Part of a small language model's weights: untied embeddings.
MLP neurons of a small language model. Each row is named by its layer, matrix (gate and up: input weights; down: output weights) and neuron, and shows model dimensions 192-319. Each number is 128 + 24 x the weight over its row's rms, rounded and kept within 0 to 255. A neuron's up and down rows have the sign that makes its largest values positive.
After each neuron's rows, "fires after" lists the tokens most often just before its 100 highest values on Wikipedia text that the model never trained on; "fires on" lists the tokens most often at its 100 highest values on Wikipedia text that the model never trained on.

L4.gate260 [149  86 143 105 100 135 134 117 107 127 137 132 156 139 127 124 127 102 103 165 134 144 140 110 108 104 112 125 161 152  95 117  94 134 114 119  97 140 150 157 137 111  99 109 122  99 153 105 146 121 180 116 131 103  95 113 139 128 116 115 145 144 135  81 134 121  97 142 169  93 150 141 154 130 125 125 141  98 113 129 137 144 108 142 120 188 162 112 129 144 126  81 118 175 102 176 125 148 105 118 145 109  90 168 154 146  99 125 113 141 139 141 217 133 149 119 128 127 122 137 137 173 150 133 120 133 106 153]
L4.up260 [102 114 104 108 117  78  81 147 127 110 139 122 149 154 117 199 107  90 150 178 111 127 118 187  52 135 140 151 163 159 134 124 107 124 119 118  91 140 152 167 131 140  77 106 136 109 151  98 127 146 117 106 153 132 127 150 107 147  99 136 168 133 114 126 116 136  88 145 116 165 167 118 137 139 147 138 100  90 103 105 113 143 134 174 115 219 152 142 135 121 113 106  84 190  97 113 119 104 116 135 141  85 137 151 133 146 121 117 149 113 148 128 145 115 122 148 124 106 129 176 112 191 159 173 105 104 112 144]
L4.down260 [110  97 126  96 125  97 133 110 128 144 123  94 109 110  92 132 153 144 116 159 115 125 135 130  67 148  99 161 142 155 121 122 130 139 146 154 115 155 150 124 131 101  77 107 161 147 180 108 178 116  88 114 159 157  90 125 102 157  86 114 165 147 160 173 150 133 119 131 149 115 121  96 141 136 147 148 123 136 145 128 152 181 101 137  73 154 122 157 152  82 124 124 108 157 130 119 102 159 103 137 151 119 127 126  97 148 111 152 132 103 171 153 163 128 126 120 117 118 149  71 151 158 148 130 110 104 148 140]
fires after: " (", " 2012"
fires on: "20", "–20"

L2.gate154 [ 92 108 159 163 128 136 148 136  80 104 130 143 155  88 148 126 172 106 131  69  81 129 128 130  88 143 179 151 151 110 114 152 126 127 113 140 121 121  94 169 121 128 139 104 141 114 126 123 135 117 113 129 136 148  83 136 112 114 112 135 142 104 127 115 149 124 145 135 171 113 102  51  89 146 142 131 128 140 120 166 167 102 119 134 154 131 136 159 135 105 133  94 153 181 111 133 158 169 134  83 155 144 109 111 126 148 121 129 154 165 103 117  88 168 150 140 104 114 155 137 151  95 134 145 116 121 199 150]
L2.up154 [125 138 169 132 106 102 141 156 158 156 131 135 134 135 129 121 151  76 160 120 135 116 104 137 103 122 133 183 139  91 112 100 117 117 173 130 187 157 107 155  80 144 123 100 143 145 137 109 134 125 111 134 101 155 126 130 111  89 143 213 120 107  93 135 134 114 135 192 132 131 132 104 134 163 101  71 154 165 159 129 118 136 134 110 166 142 139 129  97 122 134 131  98 150  98 141 129 181 153 121 129 110 143 131 159 141  83 136 162 125 110 121 140  77 147 107 141  85 153 114 152 102 129 122 141  93 149 130]
L2.down154 [103 173 100 160 135 132 151 115 100 153  97 143 169 145 109 163 200  97 179 102  91 128 176 109 111 148 119 145  95 143 103 124 116  95 139 121 112 132 100 113 130 135 131 133 130 128 137 118 135 132 143  91 129 168 145 138 148 141 130 173 149 126 150 164 139  94 141 127 117 128 117 126 102 170 136 110 118 129 117 119  94 120 116 152 135  87 146 143 103 155 131 123 144 112 128 125 101 158 129  86 135 124 196 150 137 108 133 119 124  90 120 117 127 178 170 130 120 119 171 102 119 141 115 115  97  63 117 110]
fires after: "\n"
fires on: "\n", " established", "lect"

L12.gate284 [ 74 148 124  84 140 117 115 172  76 117 193 130 103  85  86 133 109 108 150 138 103 175 121 133 134 130 115 155 114 174 130 160 102 139 148 146  83 101 181 145 104 104 122 109 171 122 176 115 142 100 110 136 154 134  96 148 130 198 108 114 132 135 100  92 111 113  92 119 148 153 124 122 172 115 125 166  94 122 135 131 136 142 125 121 111 115 181 121 103 133 115 116 128 137 119 159 133 156 114 126 136  97 104 170 145 136 124 118 165  75 129 148 133 176 105 127 134  85 128 111 126 134 147 124 135 132 132  78]
L12.up284 [135 150 101 119 143  94 123 159 111 157  85 151 123 132 155 100 102  94 110 135 152 120 141 106 115  91 135 135 160 163 126 112 148 139 173 118 108 137 139 150 155 121 117 138 155 132 129  95 108 107 117 152 173 108  96 172 102 166  79 143 122 126 120 149 154 131  96 102 110 113 100 126 108 138 149 129 109 136 131 164 169 151 115 111 120 123 165 106 107 154 106 106  95 159 112 138 129 144 152  92 146  98 139 168 122  88 102 131 160  83 143 168 141 133 118  99 161 128 108 130 157 115 134 147 132 109 134 155]
L12.down284 [111 117 114 101 143 114 129 152 118 129  78 140 114  82 133 102 139 140 138 185 107 120 119 190 137 142 165 108 182 121 106 121 131 122 146 130 129 127 124 153  97 106 137  98 137 163 147 108 150 159 138 147 113 132 119 148 120 100  58 113 132 171 134 137 143 146  80 106  91 132 153 115 130 126 168 140 121 158 125 133 151 119 112 156  87 151 101 125 128 136 135  81 124 133 104 108 122 132 118 106 106 143 124 106 124 115  79 113 177  79 131 125 182 150  88 108  88 119 111  90 115 146 157 164  72 140 150  78]
fires after: " (", "-"
fires on: "20", "–20"

L6.gate324 [121 122 103  94 102 167 125 194 122 131 110 119  94 114 161 142 129 114 179 100 102 136 137 132 143 122 138 173 174 123 126 106 103 132 128 154 133 168 119 154 185 125 102 154  79  69 164 128 136  66 143 123  96 130 120 109  74 138 147 164  88  99 123 109 124 125 126 130 155 115 105 128 111 109 165 159 133 140 103  89 143  93 125 127 100 139 150 150 120 173 137 148 106 146 127 165 145 140 133 100 139 110 122 174 136 134 171 117 122 157  89  65 129 136 135 131 132 122 121 143 170 140 105  99 127 153 132 151]
L6.up324 [173  96 152 134  74 139 117 132 137 144 161 154 145 140 132 108 104 107 104 148  92 125 129 131 164  55 128 140  95 113 131 167 131  61 122 188 111 100 157 130 153 118 121  90  89 165 117 122 123 103 155  97 133  95 175  74 124 146 138 154 129 153 146 148 130 114  97 150 153 127 126  98  99 109 176 110 143 119 137 175 132 135 127 132 106 102 101 103 145 144 139 163 105 131 104 141 140 134 117 117 105 134 119 132 157 123 122 162 114 159  99 144 160 102 115  77 165 161 168 154 174 124 153 149 115 116  97  95]
L6.down324 [118 140 147 120 113 151 146 117 118 151 124 155 161 125 143 148  90 124 116 133 138 142 116 142 140 102  94 136 110 137 139 126 128  97 123 142  89 146 155 148 153 155 151 106  66  93 150  87  86 142 131  98 145 178 111 130 128 140  93 135 121 105 143 110 141 109 107 146 155 167 128 140 142  74 135 118 147 142 146 141 143 148 128 150 106 137 151  84 132 112 132 174  86  84 130 154 132 121 110 117 139 103 107 151 163 138 165 124  93 138 122 106 154 120 103 128 150  97 158 130 167 140 138 142 148 131 117  99]
fires after: " f", " Z", " F", " sub", " =", "f"
fires on: "ish", "un", "od", "sh", "ar", "\n"

L2.gate397 [122  89 137 129 165 138 128 126 105 140 128 116 140 114 100 165  98 130 108 144 124 138 118  92 131  65 143 111 113 130  83 148 105 129 119 152 130 120 138 102 127 144 139 106 148 162 138  98 145 193 101 136 164 108 182 125 129 182 112 129 124 138  94 149 126 125  98 112 123  91 117 165 137  85 123 153  96 150 121  88 152 156 108 137 149 113 124 142  97 162 150 142 129 170  77 103  83 111 146 137 110  70 131 117 121 113 166 115 145 128 139  96 133  94 139 157 111 124 165 131 111 125 101 166 146 115 167 134]
L2.up397 [134 144 151 153 158 127 110 114 140 143 133 109 130  79 124 170 131  85 119 156 154  95 113  62 153 113 130 107 144 145  80 135  83 150  99 132 145 110 109 118 163 151 151  69 159 162  93 101 160 174 103 132 143  96 158 130 167 157 112 141 142 136 118 145 162  94 146 127 101 121 137 157  89 136 152 144 134 110 128 109 154  78  98 144 117  98  86 126 116 110 183 150 111 136  85  95 113 115 145 112 120 119  99 125 134 116 125 136 136 127 116 118 160 115 125 108 133 152 177 126 141 111  98 137 170 154 150 136]
L2.down397 [120 134  93 151 108 144 156 123 169 126  92 121 129 109 149 100 162 142 126 153 124  88 157 122 136 125 106 114 155 131 117 122 102 121 133 130 150 106 141 140 138 160 160  91 131 117 110 177 164  97  58 124 101 146 146 110 138 108 152 135 148 142 154 185 130 139 112 151 144 144 102  99 153 146 121 153 132 130 147 114 139 117 111 131 117 112 123 142 200 118 132 104 116 142  95 125 157 115 145 121 137 131 154 110 140 131 150  90 109 140 127 164 170 121 138 131 182 144 122 129 168 116 153 114 154 141 127 188]
fires after: " ", " (", " \"", "-"
fires on: "l", "va", "mm", "m", "st", "v"

L7.gate536 [104 117 131 179 153 118 135 139 148 123 139 127 114 116 144 134 141 129 132  89 130  97 107 147 127 119 121 117 157 130 155  99 124 166 132 118 145 133 147 118 148 119 145 108 144 169  77 172 150 156 118 130 132 112 158 116 120 121 160 148 138 161 159 116 135 131 148  82 145  83 132 128  95 130 144 132 121 117 125 110 131 135 119 150 110 139 154 141 134 131 133 155 143 155 103 166 185 147  93 182 158 141 150 179 137 112 114 142 102 128 159 176 152 101 122 120 139 131 182 137 108 122 137  88 117 107 134 195]
L7.up536 [148 126 149 114  82 100 190 117 100  96 155  97 143 130 122 151 133 104 126 140 134 104 137 129  78 129 109 154 178 126 158 162  88 173  91 153 136 111 160  96 137 118 116 115 153 116 154 138 146 131 116 137 110 165 159 151 128  95  88 131 124 125 146 122  96  91 147 136 135  99 135 113 143  90 101 133 120 133 120  87 158 107 145 117 113 137 121  87 119 144 145 145 107 151 153 117 135 111 118 116  92 157 130 125 138 133 140  92 148 134 141 161 167 129 152 134 123 127  81 110 118 121 101 137 123 103 104 133]
L7.down536 [128 103 127 121 121 100  80 114 166 121 175 127 113 142 116 125  79 143 108 138 137 136 175 112 117 143 119 142 151 114 157 124 133 126 122 119 124 123  61 134 115 125 134 115 111 138 122 117 144 180 138 124 128  77 124  97 112 116 137 130 105 157 157 137 115 109 114 105 111 138  95 143  91 132 141 138 154 143 138 101 122  81 165 188 120  81 136 121 130 115 156 116 127  95  97 148 144 110 128 126 107  96 108  98 143 122 148 120 126 135 130 105 134 170 145 149 129 123 107 182 103 152 130 150 163 108 140 117]
fires after: "\n", " J", " B", " 3", " M", "br"
fires on: ":", "r", "and", "\n", "==", "d"

L7.gate79 [108  95 131 150 148 123 159 109 130 140 141 116 148 143 105 206 131 110 153 155 142 105 144 145 122 134 142 155 128 155  86  92 107  95 119 131 149 128 126  92 121 173 133 138 126 148  82 166 119 141 115 145 143 112 123 142 141  95 123 131 161 137 133 146 107 129 153 109 125 162 146 102 165 188 160 116 149 130  72 140 114  90 132 121 151 133  80 108 199 141 135 141 122 103 106 157 154 152 108 140 145 136 108 129 124 126 140 132 148 137 177 122  99 123 135 179 131 116 121 156 151 116 107 124 136 151 155 146]
L7.up79 [101 136 143 170 168  95 147 145 133 139 123 119 157 146 155 179 153 115 126 127 189  87 151 129 105 156 122 169 131 136 109  90 114 123 148 122 141 136 132 116 148 104 125 137 110 131 158 122 181 128 126 120 157 130 103 134 122 109 120 114 104 115 109 149  72  92 133 133 163 135 156  78 155 157 142  92 187 147 136 112 158 101 117 121 120 151 103  89 140 152 106 130 111 147 129 140 113 138 122 162 139 109 117 154 176 131 175 110 153 120 120 145  91 132 149 180 106  91 132 117 115 105 115 114 166 153 155 169]
L7.down79 [ 72 173 127 173 189 108 126 135 122 123 156 146 116 135 118 130 160 113 139  99 158 135 125 109 126 124  85 106 123 145 111 109 166 179 146 144 143 152  68  91 151  77 133 109  85 130 108  92 126 153 120 136 124 141 136  95 102  98 110 110 130 134 155 123 118 124 116 141 168 160 123 106 112 157 121  87 166  95 124 118 143 152 150 123 112 138  88 127 152 103  96 146 148 148 107 139 101  71 165 114 136 145  69 173 152 119 122 112 193  99 138 144 120 141 161 131 126  71 110 108 111 118 108 121 148 148 145 110]
fires after: "\n"
fires on: " "

L13.gate426 [147 110 124 132 165 121 138 205  77 166  96 101 122 114 108 129 145 174 110  69 124 117 124 113 147 170 129 146 149 123 127 107  75 136 131  97 125 131 128 115 132 124  96 122 133 108 140  85 106  89 126 104 199 140 137 130 137 119 129 107 126 148 184 150 107 131 144 128 154 109 141 109 173 116 138 101 157 123 145  77 137  95 117 164 132 132  99 158 128 158 155 169 128 183 122 142 149 124 150 152 105 149 122 135 187  91 112 140 124 120 126 115 154 160 115 130 115 160 175 116 138 139  98 100 128 113 102 121]
L13.up426 [ 97 117 100 159 126 144 147 102  95 133 102 128 123 106  78 153 122 166 129 137 142 128 131 133 126 153 118 130 106 118 133 125 146 135 148 127 122 147 120 168 124  97  97 133 129 132 112 137 146 131  84 141 103  93 116 110 105 157 152 136 129 168 146 110 152 123 125  97  86 139 149 100 155 123 138 142  88 158 147 116 128 123 115 133 135 166 180 112 141 125  74 119  80  96 181 139 117 157 137 186  65 128  94 143 131 114 120 114 145 121 157  91 140 144 112 136 111  84  99 151 133 158 145 128 160  99 113 138]
L13.down426 [113 175  99 126  70 136 126 153 118 168 169 128 114 140 107 137 144 134 134 149 135  89 154  87  87  90  98 121 143 140 105  90 122 135 154 148 155 131 119 126 134  98 100 157 117 107 150 139  98  92 107 108 121 138 155  67 138 166 146 139 136 143 147 153 130 142 122 116 168 158 128 124 166 132 155  76 105  99 159 127 151 139 115 118 159 148 149 166  91  84 129 145 126 110 104 129 119 131 168 134 143 100 104 150 137  97 153 129 137 121 119 105 128  98 127  89 169 128 118 180 110 108 118  96 147 149 103 161]
fires after: " ", " was", " pre", "s", " re"
fires on: "s", " re", " b", "at", "ra"

L6.gate227 [ 92 124  85 146 106 129 102 170 128 134 102 140 171 139 159 140 112  97 112 143 149 160 122 171 193 133  95 187  99 124 115 156 149 129 148 125 108 144 130 125 125 124 207 139 157 128 134  96 136 127 146 159 117 136 102 108  86 126 116 101 116 140 118 142 120 147 131 113 132 124  86 142 121 112 108 108 138 101 143 153 123 149 131 103 157 131 110 133 119 133  93 135 124 124 143 102 144 160 131 114 117 142 132 119 139 150 130 102 109 148 110 154 123 128  93 169 131 122 129 152 135 138  80 115 159 132 112 119]
L6.up227 [110  88  79 131  95 144 139 118 136 144 119 151 126 136 130  56 114  66 153 116 193 135 129 142 102 144  98 134 120 103 127 106 120 134 166 118 143 141 133 162 133 136 198 140 166 148 139 107 158 131 108 130 102 121 103 158 140 109 110 116 150 158 118 136 121 128 117 176 164  85 119 146  96 151 132  95  78 130 174 151 110 152 132 147 145 135 115 124 111 116 101 122 119 181 151 129 138 114 109 165  74 144 146 125 135 181 133 123 158 146 129 120 130  95 100 169 121 143  83 144 142 160 113  96 166 125  89 135]
L6.down227 [130 145 172 169 118 121 130 129 145 119 106 133 151  92 125  97  82 153 120 158 104 106 119 152 161 165 129 100 132 119  57 150 139 148 141 144 152 159 124 143 147 126 139 103 140 123 115 125 129 126 139  88 112 123 129 145 120 125 126 144 112 133 119 142 112 134 149  77  98 131 174 151  75  94 118 144 113 119 116 110 132  84 123 101 138 121  97 129 108  47 120 170 145 123 116 113 147 134  94 143 180  89 147 155 171 118  53 140 112 137 148 155 100 111 135 134 114 133 121 135 162 127 128 118 124 161 113 131]
fires after: " W", "u", " Re", "w", " ", " re"
fires on: "ally", "ing", "id", "right", "ise", "serve"

L6.gate655 [145 135 160 145 119 113 120 150 129 147 142  80 128 131 138 158 141 124  78 170 141 153 124 102 107 119 152 119  69 106 113 128 106 162 156 100 137 164 167  84 149 116 121 121 105 109 137 123 168  89 160 137  86 109 165 119  96 106  83 158 125 120 120 126 123 133 129 132 103 117 114 142 121 117  84 152  97  97 128 132 141 159 121 152 120 115 141  62 138 146  94 121 189 135 164 118  57 115 108 139 119 123 141 123 157 114 133 127 134 104 125 117 162 149 144 104 168 136 126 174 106 133 156 124 147 123 132 143]
L6.up655 [137 109 132 105 161  99 131 110 154 154 111 127 120 122 108 103 108 154 134 139 115 134 116 117  72 154 117 109 127 100 109 143 103 142 123 103 132 125 139 127 134 110 116 170 134 154 100 149 115 155 154 116  84 159 138  98 115 108 113 147 122  67  85 174 164 127 139 155  98 105 112 131 144 141 118 140 127 121 121 113 146 147 133 133  78  88 128 114 141 147  57 100 113  92 141 167 119 132 143 110 120 129 122 172 123 122 131 122 137 102 129 136 137  93 168 142 132 153 166 156 106 137 129  98 137 125 102 100]
L6.down655 [143 109 163 166  96 122  83 147  94 109 134 117 140 146 106 129 147 128 161 111 107 121 108  77 114 152 144 127 148 114 133 169 120 122 147 154 174 145 143 131  97 121 156 132 112 101 125 181  96 154 136 141 133 134 134 131 129 154 110 158 158 123 122  97 128 154 127  71 145 121 152  67 107  71 137 146 110  94 127 161  94 138 149 153 119 104 139  96 143 124 151 144 132 139 145  98 180 113 114 140 136 181 154 131  98 109 137 117 134 126 137 164 144  95 154 143 124 144 147 113  97 140 101 116  96  73 151 141]
fires after: "\n", "%", " Party", "er", " Team"
fires on: " |", "|", "|---|---|", ";"

L3.gate534 [148 111 113  96 116 177 145 126 158  98  97 132 123 131 129 119 121 112 162 115 121 120 107 137 137 119 131 157 106 122 129 133 111 148 144 142 123 128 120 133  95 132 149 145 141 138 155 194 158 115 154 119 142  90 147 110 104 126 151 128  87 126 133 125 128 107 107 132 100 161 126  92 134 115 179  76 154 111  88 101 145 142 173 154 136 112 117 103 152 118 143 100 116  89 132 129 113  96 151 110 132 141  95 142 132 133  76 117 112 126 128  99 162 107 121  86 142 107 117 163 163 133 135 175 123 131 113 140]
L3.up534 [128  86 120 116 158  90 170 133 144 141  82 150 108 120 102  71 180 123  78 183 107 107 140 103 141 107 107 184 148  82 124 161 114 106 140 115 134 119 146  94 127 108 122  91 148  86 159 155  82 138 147 103 134 116 152 138 120  98 169 126 146 106 131 145  99 135 146 149 111  86 135  89 135 114 135  92 111 117 129  76 155 155 127 178 138 149 174 131 145 107 128 131 151 134  98 104 114 137 130 141 131 160 114 159 110 111 136  97 129 142 126 144 115 133 143 100 152 101 125 100 114 114 118 107 107 143  91 154]
L3.down534 [132  91 156 100 167 138 136 163 132 156 132  77  98 146 153 154 118 188  92 118 122 111 143 133 127 115  83 136 138 117 141 101 144 140 103 131 131 158 142 120  90 142 167 114  99 129 134 177 125 161  90 138  80 128 123 141 163 135 164 112  99 144 133 123 129 130 140 150 116  79 182 127  89 110 127 127  69 162 145 118 155  97 138 142 118 133 152 133  91 148 132 124  83 148 128 119 141 159 102  96 131 122 133 126 110 106  73 124 105 116 150 121 164 164  81 140 119 126 113  97 125 149 101 110 114 102 125 135]
fires after: " co", " mo", " tr", " Mo", "A", "o"
fires on: "st", "d", "ack", "tor", "mmer"

L6.gate14 [150 127 128 132  91 152 117 107 117 140 128 153 157 102  79 122 165 130 142  91 151 160 164 133 140 108 147 157 139 139 137 131 150 114 128 159 167 110 119 116 136 103 135 127 132 104 131 143 128 132 144 152 121  94 177 154 147 128 162 118 142 146 131 104 110 133 128 130 138 154 125 180 161 129 112 110 127  88 131 147 138  84 184  94 137 107 119  91 137 139 125 161 126 111 155 150 134 136 122 125 149  87  90 151  98 105 150 101 116 158 174 160 138  93 132 116 177 167  97  51 133 133  88 100 135 107  87  65]
L6.up14 [130 161  85 151 131 154 141 130 125 108 108 147  93 120 145 142  99 151 161 124 100 140 136 145 116 158 128 108 152 108 101  97 129 150 119 119 134 119 117 114 156 146 174 166 147 141 122 110 140 134 132  98 134  90 159 114 101 129 111 189 110 129 116 112  96 154 136  76 116 107 133 121 132 125 146 120 119 153 129 125 124 108 147 121 109 122 164 141 145 145  82 150 125 170 128 118 157 222 152 129 147 135 103 114 116  77  76 121 163 143 150 113 130 136 124 123 130 103 115  69 134 114 142 142 117 102 141 138]
L6.down14 [ 94 122 125 161 136 136  88 157 100 128 134  99 122 128 121 167 155 136 139 166 126 130 125 115 136 129 136 151 165 155 118 162 157 121 112 120 156 152 130 130 171 119 116  92 170 168 129 160 105 111 139  71 126 136 148 104 134 117  67 154 105 124 166 158 116 138  91 117 114 162 128 136 144  97 155 128 118 163 177 128 153 130 172 117 159 132 142 104 197 130 139 100 157 117  77 100 162 129 141 130 117 113 149 108 179  84 132 141 172  81 108 109  77 158 138 126 152 160 131  93 139 128 154 130 124 139 144 108]
fires after: "ro", " tr", "s", "fe", "lo", "an"
fires on: "s", "port", "at", "ven", "ad"

L6.gate116 [173 117 113 117 102 111 135 148 140 142 153 158 151 103 116 125 126 141 120 144 101 136 124 122  90 140 105 114 110 140 131 130  99 106 172 110 121 197 133 137  86 135 103  90 123 120 117 164 136 108 155 143 104  74  73 100 105 141 117 136 136 111 118 132 144 120 127  99 148 149 108 145 102 146 119 163 159 148 122 130 163 124 174 157 150  96 139 121 139 171 133 162 138 166 145 108 133 119 117 143 118 126 113 125 132  92 147  92 162 136 127 157 109 144 134 126 146 147 146 123 138 131 104 112  72 141 130 153]
L6.up116 [161 155 155 105 123 106 144 132 119  99 147 162 122 123 132 155 110 141  95 149 141 143 140 114 118 110 134 122 121 123  81  83 122  77 130 112 135 103 117 140 127 110 131 132 125 142  83 132 110 189 153 179 139 119 153 118 152 164 124 131 106 127  72 157 131 149 105 148  72 114  99 119  79 138 117  94 130 154 152 102 117 140 106 140 119 143 140 110 109 139 121  99 182 147 109 150 140 102 111  91 122 115 120 184 131 109 140 109 145 129 118 122 154 124 141 155 130 114 139 111 116 160 150 149 172 173 134 165]
L6.down116 [102 118 154 134 125  93 139  94 108 131 152 106 112 129 129  94  95 151 127 130 157 126 122 136 104 124 133 149 112 149 157 135 149 140 143 123 130 123 144 155 153 131 171 142 148 124 148 132 127 109 112 112 130 117 144 145 134 140 138 164 104 112 125 152 104 149 147 121 171 153  78 105 152  80 129  88 140  87 170 140 113 190  71 160 105 101 152 119 125 118 125 102 157 103 114 158 144 102 112 149 152 135 149 140 109 119  99 151 155  89 140 126 131 132 139 141 120  79 121 113 113 116 135 120 103 104 139 106]
fires after: "ly", "er", "|", " Ch", "\n", "al"
fires on: "mp", "amp", "---|---|---|---|", "ver", "|---|---|"

L2.gate480 [107 140 123 117 125 113 119 128 129 177 111 175 163 104 138 131 119 119 124 137 110 134 152 106 148 148 100 131 108 161 151  76 112 116 171 143 158 112 170 163 133 135 146 116 113 111 117 112 157 114 124 128 145 139 141 147  82 103 145 135 152  84 121 109 109 168  97 145 113 129 134 141 123 136 107 146 170 117 149 134 135 125 120 125  99 136 104  81  95 139  66 139 125 144 138 151 114 148 148 111 119 140 115 150 167 161 116 134  83 164 109 152 129 131 131 128 126  97 114 159 115  78 130 126 149 111  73 121]
L2.up480 [114 119  88 187 106 132 122  79 113 132 113 117 141  99 143 130 158 155 109 161 135 149 113 134 115 110 108 165 128 137 120 110 105  94 159 111 120 137 149 134 145 136 172  94 148 108 134 100 122 114 118 103 109 158 152 164 129 159 109 135 109 129 153 102 136  96 117 136 160 119 148 124 124  97 178 160 154 148 116  92 124 133  86 143 120 115 118 117 160 105 131  84 116 115 111 146 140 143 117 106 120 134 191  99 153 126 119 115 157 144 107 141 157 150 134 125 161 126 115 154 152 145 131 113 129 138 139 125]
L2.down480 [136 168 120  94 172 124  93 116 111  97 106 150 180 128 166 126 146 130 107 131 160 133 143 148 175 164 144 123 113 118 122 154 110 124 128 121 108  98  86 137 160 133 103  90  95 136 101  85 135 127 120  81 172  93  83 146 134 133 100 103 131 152 118 136 130 119 130 128 119 102 150 112 124 117 109 145 150 141 105 120 130 113 119 120  99 135  93 103 124 114 161 121 131 138  87 134 115 141 148 142 110 174  99 149 114 127 144 171 174 156 117 138 131 146 114  90 153 106 121 138 165 131 122 134 143  90 136 125]
fires after: "ut", " in", " re", "n", " imp", " Re"
fires on: "tro", "ro", "um", "ure", "ity", "mo"

L10.gate722 [164 134 134 159 121 124 146 152 121  96 175 138 142  90 132 103 186 159 179 131 133 123 112 133 146 138 108 127 163 121 170 121 117 149 157 139 148  99 120 106 161 158 166 129 111 141  82 126 133  82  93 116 129 134 138 142  92 119 120 139 116 102 138 132 145 112 117 137 148 117 115 125 159 104 122  89 154 157 133 152 110  88 130  98  59 154 138 124 114 143 100 139 119 150  89 125 150 135  96 102 118 163  87 143 133 151 112 118 102 106 158 149 159 180 120 101  86 121 149 171 119 116 130 130 156 124  75 149]
L10.up722 [122 107 172 151 119 115 118 147 120 142 112 119 113 101  77  96 165 128 143 179 114 104 104 151 101 149  98 141 129 121 113 176 190 148 122 127 106 120 115 163 139 141 137 122 102 138  84 166 124 120 152 144  85 115 130 152 149 106 114 144 124 118 195 123 150 127 135 125 114 168  98  86 134  88 110 139  83  90  92 105 106 132 161 160 111 169 147 164 120 145 155  72 152 145 160 152  89 134 157 117  82 111 112 141 149 152 100 143 112 146  81 181 171 175 118 121  97  86 138 110 123 119 143 142 192 106 129 142]
L10.down722 [111 145 124 162 168 169 143  89 140 116 108 127 117 117 110 154 118 143 122 150 118 139 160 132 120 130 104 171 128 125 151  82 126 138 116 117 152 131 119 123 122 143 158 124  83 127 134 177 181 106 127 133 162 102 151 132  85 122  97 133 120  94 150 130 125 148 122 118 179 131 142  93 176 131 128 134 108 156  72 161 130 105 118 108 101 140 172 187  95 107 151 106 135  94 149 174 154  97 130  63 123 134 143  83 125 139 133 102 127 122 136 135 112 128 137 107 114 104 142 103  98 108 158 110 151 131 101 101]
fires after: "s", " (", " As", " ", " Se", " re"
fires on: "s", "va", "o", "gu", "ra", " and"

L2.gate449 [119 166 130 144 123 139 159 132 146 122 137 171 125 111 160  96 158 139 165 126 137 124  61 139  90 146  98 103 159 153 126 120 155 129 126 103 115 133 165 123 115 120 112 111 127  90 136 126 161 140 123 146 109 141  98 119 142 185 164 113 123 124 118 123 107 109 162 135 133 122 103 135 141 122 103 131 169 145 107 106  90 104 110 175  72 105 103 146 107 112 115  91 123 110 152 121 137 162  99 100 188 137 134 125  95 129 173 162  94 122 116 139  79 176 159 134 131 129  65 120 128 142 149 135  94 134 114  98]
L2.up449 [125  81 117 140 147  93 144 122 112 113 100 163 155  96 183  92 122 178 112 113 100 106 118 147 113 130  86 115 140 149 146  85 145 104  97 122 111 147 128 146 118  83 150 129  67 127 124 109 192 120 136 125 140 104 124 137 146 141 140 133 131 110 127 145 111 156 142 114 104 101 104 135 121 136 122 128 104 111 138 116 151 112 104 119 127 134 169  81 128 144  88 124 139 130 128 167 129 133 123 101 133 135 134 105 157  96 150 128 145 149 127 132 123 125 133 148 158 126 145 123 118 151 172 142 120 106 150 148]
L2.down449 [148 120 115 108  70 105 133 165 110  92 146 148  92 121 140  93 136 122 137 113 100 122 150 132 137 139  61 125 153 126 152 145 160 114 154  89 154  80 110 132 141 133  87 152 105 154 143 121 175 121 150  79 173 108 141  93 114 134 139 146 148  94 139 137 106 111 157 116 133 134  93 104 105 146  91 130 128 104 143 144 121 102 110 132 132 119 125 134 123 120 117 116 154 137 102 153 138 126 119 102 131 145 153 126 127 114  98 118 152 135 144 130 115 133 122 123 101 135 133 156 136 167 111 100 162 112 124 169]
fires after: " Qu", " W", "w", " Ch", " We", "W"
fires on: "e", "u", "es", "on", "ev", "ue"